Weights of a small GPT-style language model, trained from scratch on English Wikipedia: biases, 14283 steps.
MLP neurons of a small language model. Each row is named by its layer, matrix (up: input weights) and neuron, and shows model dimensions 0-63. Each number is 200 + 20 x the weight over its row's rms, rounded and kept within 0 to 999.
After each neuron's rows, "fires after" lists the tokens most often just before its 100 highest values on Wikipedia text that the model never trained on. A number after a token or word is its count.

L9.up502,157,172,212,206,173,190,225,214,198,194,228,186,231,193,174,218,193,198,215,217,192,219,185,185,193,192,223,212,230,209,257,189,234,204,233,221,196,192,168,252,165,189,160,216,181,193,202,189,211,197,181,185,196,212,200,187,214,196,174,197,186,218,204,213
fires after: " (" 20, " comp" 13, " int" 11, "con" 5, "′" 5, " ex" 5

L8.up936,195,218,229,228,203,178,206,175,194,200,199,223,235,221,181,216,254,215,194,201,195,185,193,198,183,195,195,195,183,176,225,189,222,183,193,184,228,195,194,228,192,220,160,212,222,199,228,204,208,178,165,185,218,200,191,180,171,199,197,201,168,207,220,205
fires after: " \"" 59, " (" 10, "/" 8, "-" 5, " =\n\n" 4

L9.up410,216,216,213,195,219,209,208,251,241,180,206,230,223,205,208,182,200,223,175,180,197,227,214,193,208,190,206,192,194,220,200,212,202,201,182,180,190,180,162,207,198,187,204,205,220,205,189,196,211,188,172,198,183,210,165,213,219,227,194,197,173,189,216,209
fires after: "," 36, "0" 9, "2" 8, "3" 8, "7" 7, "6" 7

L8.up358,187,189,207,223,195,197,194,198,189,188,259,203,205,169,184,196,223,229,192,197,178,170,192,208,181,205,229,201,184,162,175,189,193,255,234,206,192,210,193,215,189,227,190,199,197,213,200,176,190,204,176,226,234,170,216,165,171,217,196,173,201,265,209,205
fires after: "0" 24, "2" 13, "9" 11, "P" 6, "E" 4, " p" 4

L8.up819,196,196,182,203,232,191,136,207,211,206,209,220,210,186,226,174,186,192,199,212,174,197,204,192,172,216,189,188,208,184,207,201,207,235,225,240,207,195,188,198,201,145,218,184,181,235,128,185,178,231,208,208,198,210,232,209,176,169,204,223,206,191,223,203
fires after: "|" 36, "==" 9, " Party" 8, "P" 6, " Silver" 4

L8.up863,207,189,164,233,203,206,168,214,237,173,205,183,183,198,210,199,223,184,232,222,234,224,215,191,230,221,216,174,202,200,212,225,218,174,186,196,194,176,171,194,166,188,208,226,200,194,216,167,211,187,188,203,178,206,206,205,198,195,186,211,191,186,214,193
fires after: "\n\n" 31, ")\n\n" 8, " to" 6, " |\n\n" 5, " H" 5, " –" 5

L9.up408,201,212,206,222,213,213,201,184,212,190,214,199,219,177,197,202,209,190,230,188,158,228,190,194,184,211,250,179,238,202,207,192,210,198,222,209,224,191,210,192,228,189,214,189,176,178,168,175,232,192,252,191,208,178,201,203,206,228,207,200,202,213,193,208
fires after: " p" 20, " P" 11, " m" 8, "p" 7, "P" 6

L8.up484,197,207,192,207,209,209,213,211,199,190,213,210,194,203,198,203,213,210,185,243,163,173,191,187,239,233,217,206,194,190,176,197,216,187,194,194,202,213,193,179,203,159,182,211,193,226,204,192,170,203,210,185,201,227,214,193,178,223,194,204,211,229,206,169
fires after: " F" 17, " St" 11, " P" 9, " Sp" 8, " H" 7

L8.up273,189,204,198,214,186,173,229,199,196,206,221,179,205,188,185,208,180,216,213,175,178,185,184,189,210,231,184,180,230,209,197,232,225,192,164,221,221,202,159,182,202,182,195,229,187,190,181,184,190,231,236,211,192,229,215,224,189,193,187,201,173,200,170,230
fires after: "-" 31, " (" 8, " According" 7, "L" 7

L8.up921,192,203,204,209,196,178,195,197,206,212,245,203,225,184,173,177,199,198,191,198,222,166,205,185,204,215,224,175,207,192,183,190,211,139,207,164,204,174,185,217,209,212,225,202,196,247,221,202,165,187,216,216,205,212,198,187,168,214,190,226,222,212,203,191
fires after: " " 46, " |" 6, "0" 5, " were" 4

L8.up25,187,192,229,229,182,229,191,200,201,176,203,209,195,201,213,182,257,237,194,212,198,170,203,175,211,204,209,200,223,181,190,196,208,160,207,171,203,186,188,207,196,207,202,168,207,208,212,190,188,206,201,185,190,213,205,207,221,253,206,174,216,177,210,232
fires after: "," 61, " Z" 5, "." 5

L9.up13,196,211,196,205,191,205,207,198,208,148,215,224,186,170,218,233,178,187,240,207,174,210,190,169,209,190,211,229,206,184,187,187,199,226,196,181,210,187,195,226,188,188,162,186,198,211,188,183,226,202,223,202,208,188,207,220,185,182,177,196,213,234,220,214
fires after: " the" 48, " of" 4, " Western" 4

L9.up446,162,165,212,192,167,181,195,196,211,191,206,212,193,207,193,242,196,194,206,230,210,169,210,199,198,234,176,181,212,185,226,198,207,193,217,232,194,206,181,225,198,214,215,221,204,214,186,170,224,252,162,223,214,199,213,236,180,194,163,191,193,208,202,185
fires after: " V" 24, " F" 13, " N" 12, "-" 6, " v" 5, ":" 4

L8.up876,187,202,167,208,168,197,199,220,216,156,240,228,201,183,181,208,204,184,205,185,196,189,204,188,214,198,211,207,181,214,227,195,209,212,168,198,173,202,165,220,197,178,191,186,215,188,161,196,201,213,190,195,181,221,152,185,244,213,188,173,202,245,180,218
fires after: "," 54, " United" 6

L8.up347,182,180,195,199,218,191,185,202,205,213,213,159,211,206,201,222,178,194,199,189,199,217,199,202,172,208,235,183,194,206,191,191,230,213,167,206,194,228,203,179,247,187,184,244,195,236,192,223,187,198,209,208,200,195,177,242,197,199,197,179,215,200,176,202
fires after: " " 36, " |" 23, " Stadium" 6, "1" 5, "em" 4

L8.up694,208,208,160,185,180,175,187,155,193,167,239,238,183,197,226,237,206,203,229,187,167,203,190,190,177,224,196,205,217,219,183,183,199,180,212,193,217,155,181,206,179,194,189,205,216,199,190,197,165,229,196,223,199,187,206,217,223,207,203,203,195,215,180,201
fires after: " L" 44, " B" 6, "L" 5, " n" 5, "l" 4

L9.up353,183,176,229,167,203,221,209,164,236,185,198,214,239,162,196,200,209,225,221,238,202,168,203,203,206,200,259,158,187,210,193,204,232,197,211,188,203,211,206,204,237,257,165,170,203,216,192,198,200,203,208,220,185,218,219,230,178,208,212,216,228,188,188,194
fires after: " " 50, " |\n" 10, "\n" 7, "1" 7

L8.up255,217,195,218,220,221,198,154,188,216,185,233,200,215,201,208,184,211,242,198,197,186,232,191,188,187,207,199,214,186,207,187,193,198,207,215,209,215,187,180,206,210,193,184,187,200,218,189,210,195,220,211,196,217,163,218,205,197,203,189,232,226,197,202,180
fires after: "==" 15, " C" 14, " |\n" 11, "C" 7, " c" 7, " |" 6

L8.up602,181,204,226,224,200,197,190,197,182,190,217,183,180,213,175,208,202,203,200,213,166,190,213,215,163,218,196,184,207,192,210,200,217,171,204,185,170,205,196,197,184,225,198,188,223,200,213,159,174,196,208,204,210,193,230,165,168,210,219,222,211,216,230,221
fires after: "A" 13, "B" 11, "M" 11, "C" 10, "E" 7

L9.up17,173,211,216,206,224,215,205,205,229,174,203,200,195,198,214,207,220,209,229,215,209,176,213,172,213,213,202,158,206,184,180,190,230,178,197,192,211,185,163,219,207,203,200,163,204,250,189,196,186,177,186,181,203,188,199,217,198,191,194,191,179,235,229,202
fires after: "1" 48, "v" 13, "-" 8, " L" 4

L4.up369,190,206,211,229,172,206,188,178,218,192,187,205,207,184,233,188,230,205,194,259,207,214,202,203,201,209,182,125,197,181,203,208,230,205,179,213,200,202,204,200,186,178,179,186,174,226,155,206,212,199,227,199,192,218,209,208,191,195,176,204,193,193,191,186
fires after: " |" 35, "," 14, " October" 5, " L" 5, " May" 4, "." 4

L8.up910,180,180,186,190,199,186,202,183,179,194,200,172,223,177,202,190,209,202,209,187,207,191,199,207,243,195,227,183,206,188,240,195,194,182,186,223,227,208,185,198,205,224,192,194,207,196,186,189,237,206,190,177,180,221,216,192,257,248,191,186,235,205,195,193
fires after: " had" 15, " has" 13, " she" 7, " there" 6, "-" 6, "quad" 6

L8.up637,186,240,158,216,166,203,198,191,202,167,222,221,185,202,242,242,185,220,238,246,177,197,165,209,218,227,218,184,184,184,175,182,195,197,230,220,210,188,204,178,203,198,197,201,225,195,183,201,197,207,214,188,166,184,216,191,194,206,200,221,226,196,204,186
fires after: " H" 32, " St" 24, "St" 4, " at" 4

L9.up771,206,201,221,230,202,147,235,166,232,174,224,192,214,159,194,185,192,208,207,203,199,180,192,207,187,178,200,220,186,189,205,165,220,181,191,222,192,196,196,201,222,242,174,193,194,185,175,172,201,205,234,190,202,183,185,210,192,215,222,225,214,226,210,199
fires after: " " 43, " comp" 7, " con" 4

L8.up163,193,213,179,213,198,198,190,177,226,187,210,189,215,216,205,186,203,202,204,205,177,171,220,202,203,233,191,150,209,183,181,209,228,171,206,197,206,181,211,192,206,200,239,181,194,211,196,209,217,198,200,201,186,194,164,215,170,175,187,171,159,226,214,178
fires after: "," 27, "us" 11, "ris" 5, "es" 5, ":" 4

L8.up535,190,228,223,190,213,205,173,187,185,207,224,217,215,199,206,188,159,213,182,195,210,197,152,189,226,202,215,210,221,185,229,233,237,213,186,196,179,212,181,240,211,233,169,152,198,202,187,206,191,203,214,173,222,171,189,189,187,179,192,221,173,196,193,203
fires after: " (" 51, " \"" 11, "s" 7, "m" 4, "-" 4

L4.up939,179,190,213,206,175,214,164,173,203,194,211,202,250,195,200,191,208,252,205,222,176,174,245,198,224,214,206,179,205,178,210,210,202,212,215,159,202,182,219,219,200,216,179,173,203,237,209,192,177,228,183,203,210,173,213,198,194,194,180,211,203,189,214,217
fires after: " " 45, " |" 19, " |\n\n" 5, " L" 4

L8.up310,166,184,198,233,189,195,216,200,182,150,218,156,212,220,182,227,202,223,201,185,146,187,190,168,199,218,194,214,201,200,194,206,185,215,213,196,186,211,187,206,185,177,226,208,219,212,142,205,173,158,195,174,198,237,207,207,204,179,168,203,220,224,202,190
fires after: " L" 31, "L" 8, "o" 8, " N" 6, "ic" 4

L9.up316,180,212,227,203,167,209,204,186,206,193,213,211,208,222,184,175,218,213,231,200,205,180,212,214,208,210,177,174,225,169,191,217,215,210,204,191,209,207,179,215,260,215,232,199,222,199,205,209,200,177,183,202,173,202,180,224,180,190,186,202,222,224,172,208
fires after: "5" 24, "4" 17, "7" 9, "3" 8, "-" 4

L8.up828,161,174,183,196,174,216,191,174,183,190,215,220,221,195,200,199,195,222,234,223,205,203,207,176,178,204,192,189,205,153,234,184,215,184,193,203,174,187,179,218,188,192,171,186,197,200,148,196,184,207,198,205,223,214,223,211,196,215,194,219,200,222,188,233
fires after: "==" 42, "===" 5, "M" 4

L8.up156,167,194,195,196,178,177,210,214,207,170,184,206,192,194,207,168,178,192,240,173,199,196,187,176,192,188,198,211,206,199,226,209,200,214,238,213,188,194,167,213,218,205,162,176,202,187,194,191,229,224,168,198,170,177,183,197,215,229,190,172,224,208,215,200
fires after: " in" 34, " of" 12, " on" 4

L8.up700,189,190,230,213,205,214,161,155,208,164,229,178,215,177,188,218,224,242,182,206,174,134,183,215,200,199,194,198,199,202,218,204,205,190,199,210,200,211,172,174,190,181,194,202,186,226,190,182,180,218,194,190,191,166,240,177,175,206,212,239,202,216,202,161
fires after: "|" 24, "==" 12, "R" 7, " |" 7, "L" 5, "D" 5

L8.up846,216,176,180,197,217,200,180,205,202,205,226,214,259,206,191,218,165,195,248,224,197,206,191,198,158,198,192,200,194,188,209,226,217,232,210,164,203,224,177,237,230,190,213,180,197,186,191,176,214,199,220,211,226,170,213,177,187,205,195,229,189,224,194,196
fires after: " (" 47, " a" 8

L8.up541,181,175,199,201,172,162,209,174,218,228,199,164,217,199,172,191,179,205,230,217,175,200,208,198,198,200,178,221,198,185,188,203,208,222,177,225,211,198,160,168,180,178,216,228,209,204,173,194,189,232,226,199,197,224,246,201,215,183,208,197,208,207,232,184
fires after: "-" 51, "\n" 4

L9.up876,174,210,212,219,211,179,181,162,207,211,217,180,207,187,193,209,189,228,200,191,216,156,204,170,200,201,181,193,214,172,240,204,257,200,194,183,214,190,218,235,228,235,228,197,182,200,198,196,189,201,185,158,192,187,215,177,235,196,186,191,217,207,198,199
fires after: " " 34, " (" 8, " \"" 6, "|" 6, "M" 5

L8.up515,183,205,168,207,216,206,202,214,185,200,214,191,171,221,227,203,239,208,201,218,172,202,238,209,164,167,213,199,212,188,195,194,205,156,222,195,216,220,184,190,189,215,160,163,209,208,192,185,179,194,206,177,228,168,206,154,157,215,233,185,212,219,246,228
fires after: ".\n\n" 38, "==" 20, "===" 7, "\n\n" 5, "==\n" 4

L8.up327,191,179,190,230,197,212,211,175,202,208,191,205,219,173,212,164,220,227,213,206,196,209,257,203,202,179,207,193,180,213,241,194,229,170,231,195,215,180,184,194,181,216,198,176,207,211,198,182,176,191,173,206,209,207,219,167,193,229,215,172,170,205,241,225
fires after: "." 21, ".\n\n" 17, "," 11, " (" 7, "==\n" 5, " \"" 5

L4.up785,202,197,204,190,188,196,211,203,215,200,207,223,204,197,187,233,158,204,244,201,220,229,196,154,217,212,181,174,187,204,223,204,221,210,203,177,184,175,189,207,204,166,131,218,200,230,168,202,194,188,185,194,146,226,221,156,203,201,185,197,200,227,218,183
fires after: "," 51, " in" 9, " United" 8, " of" 4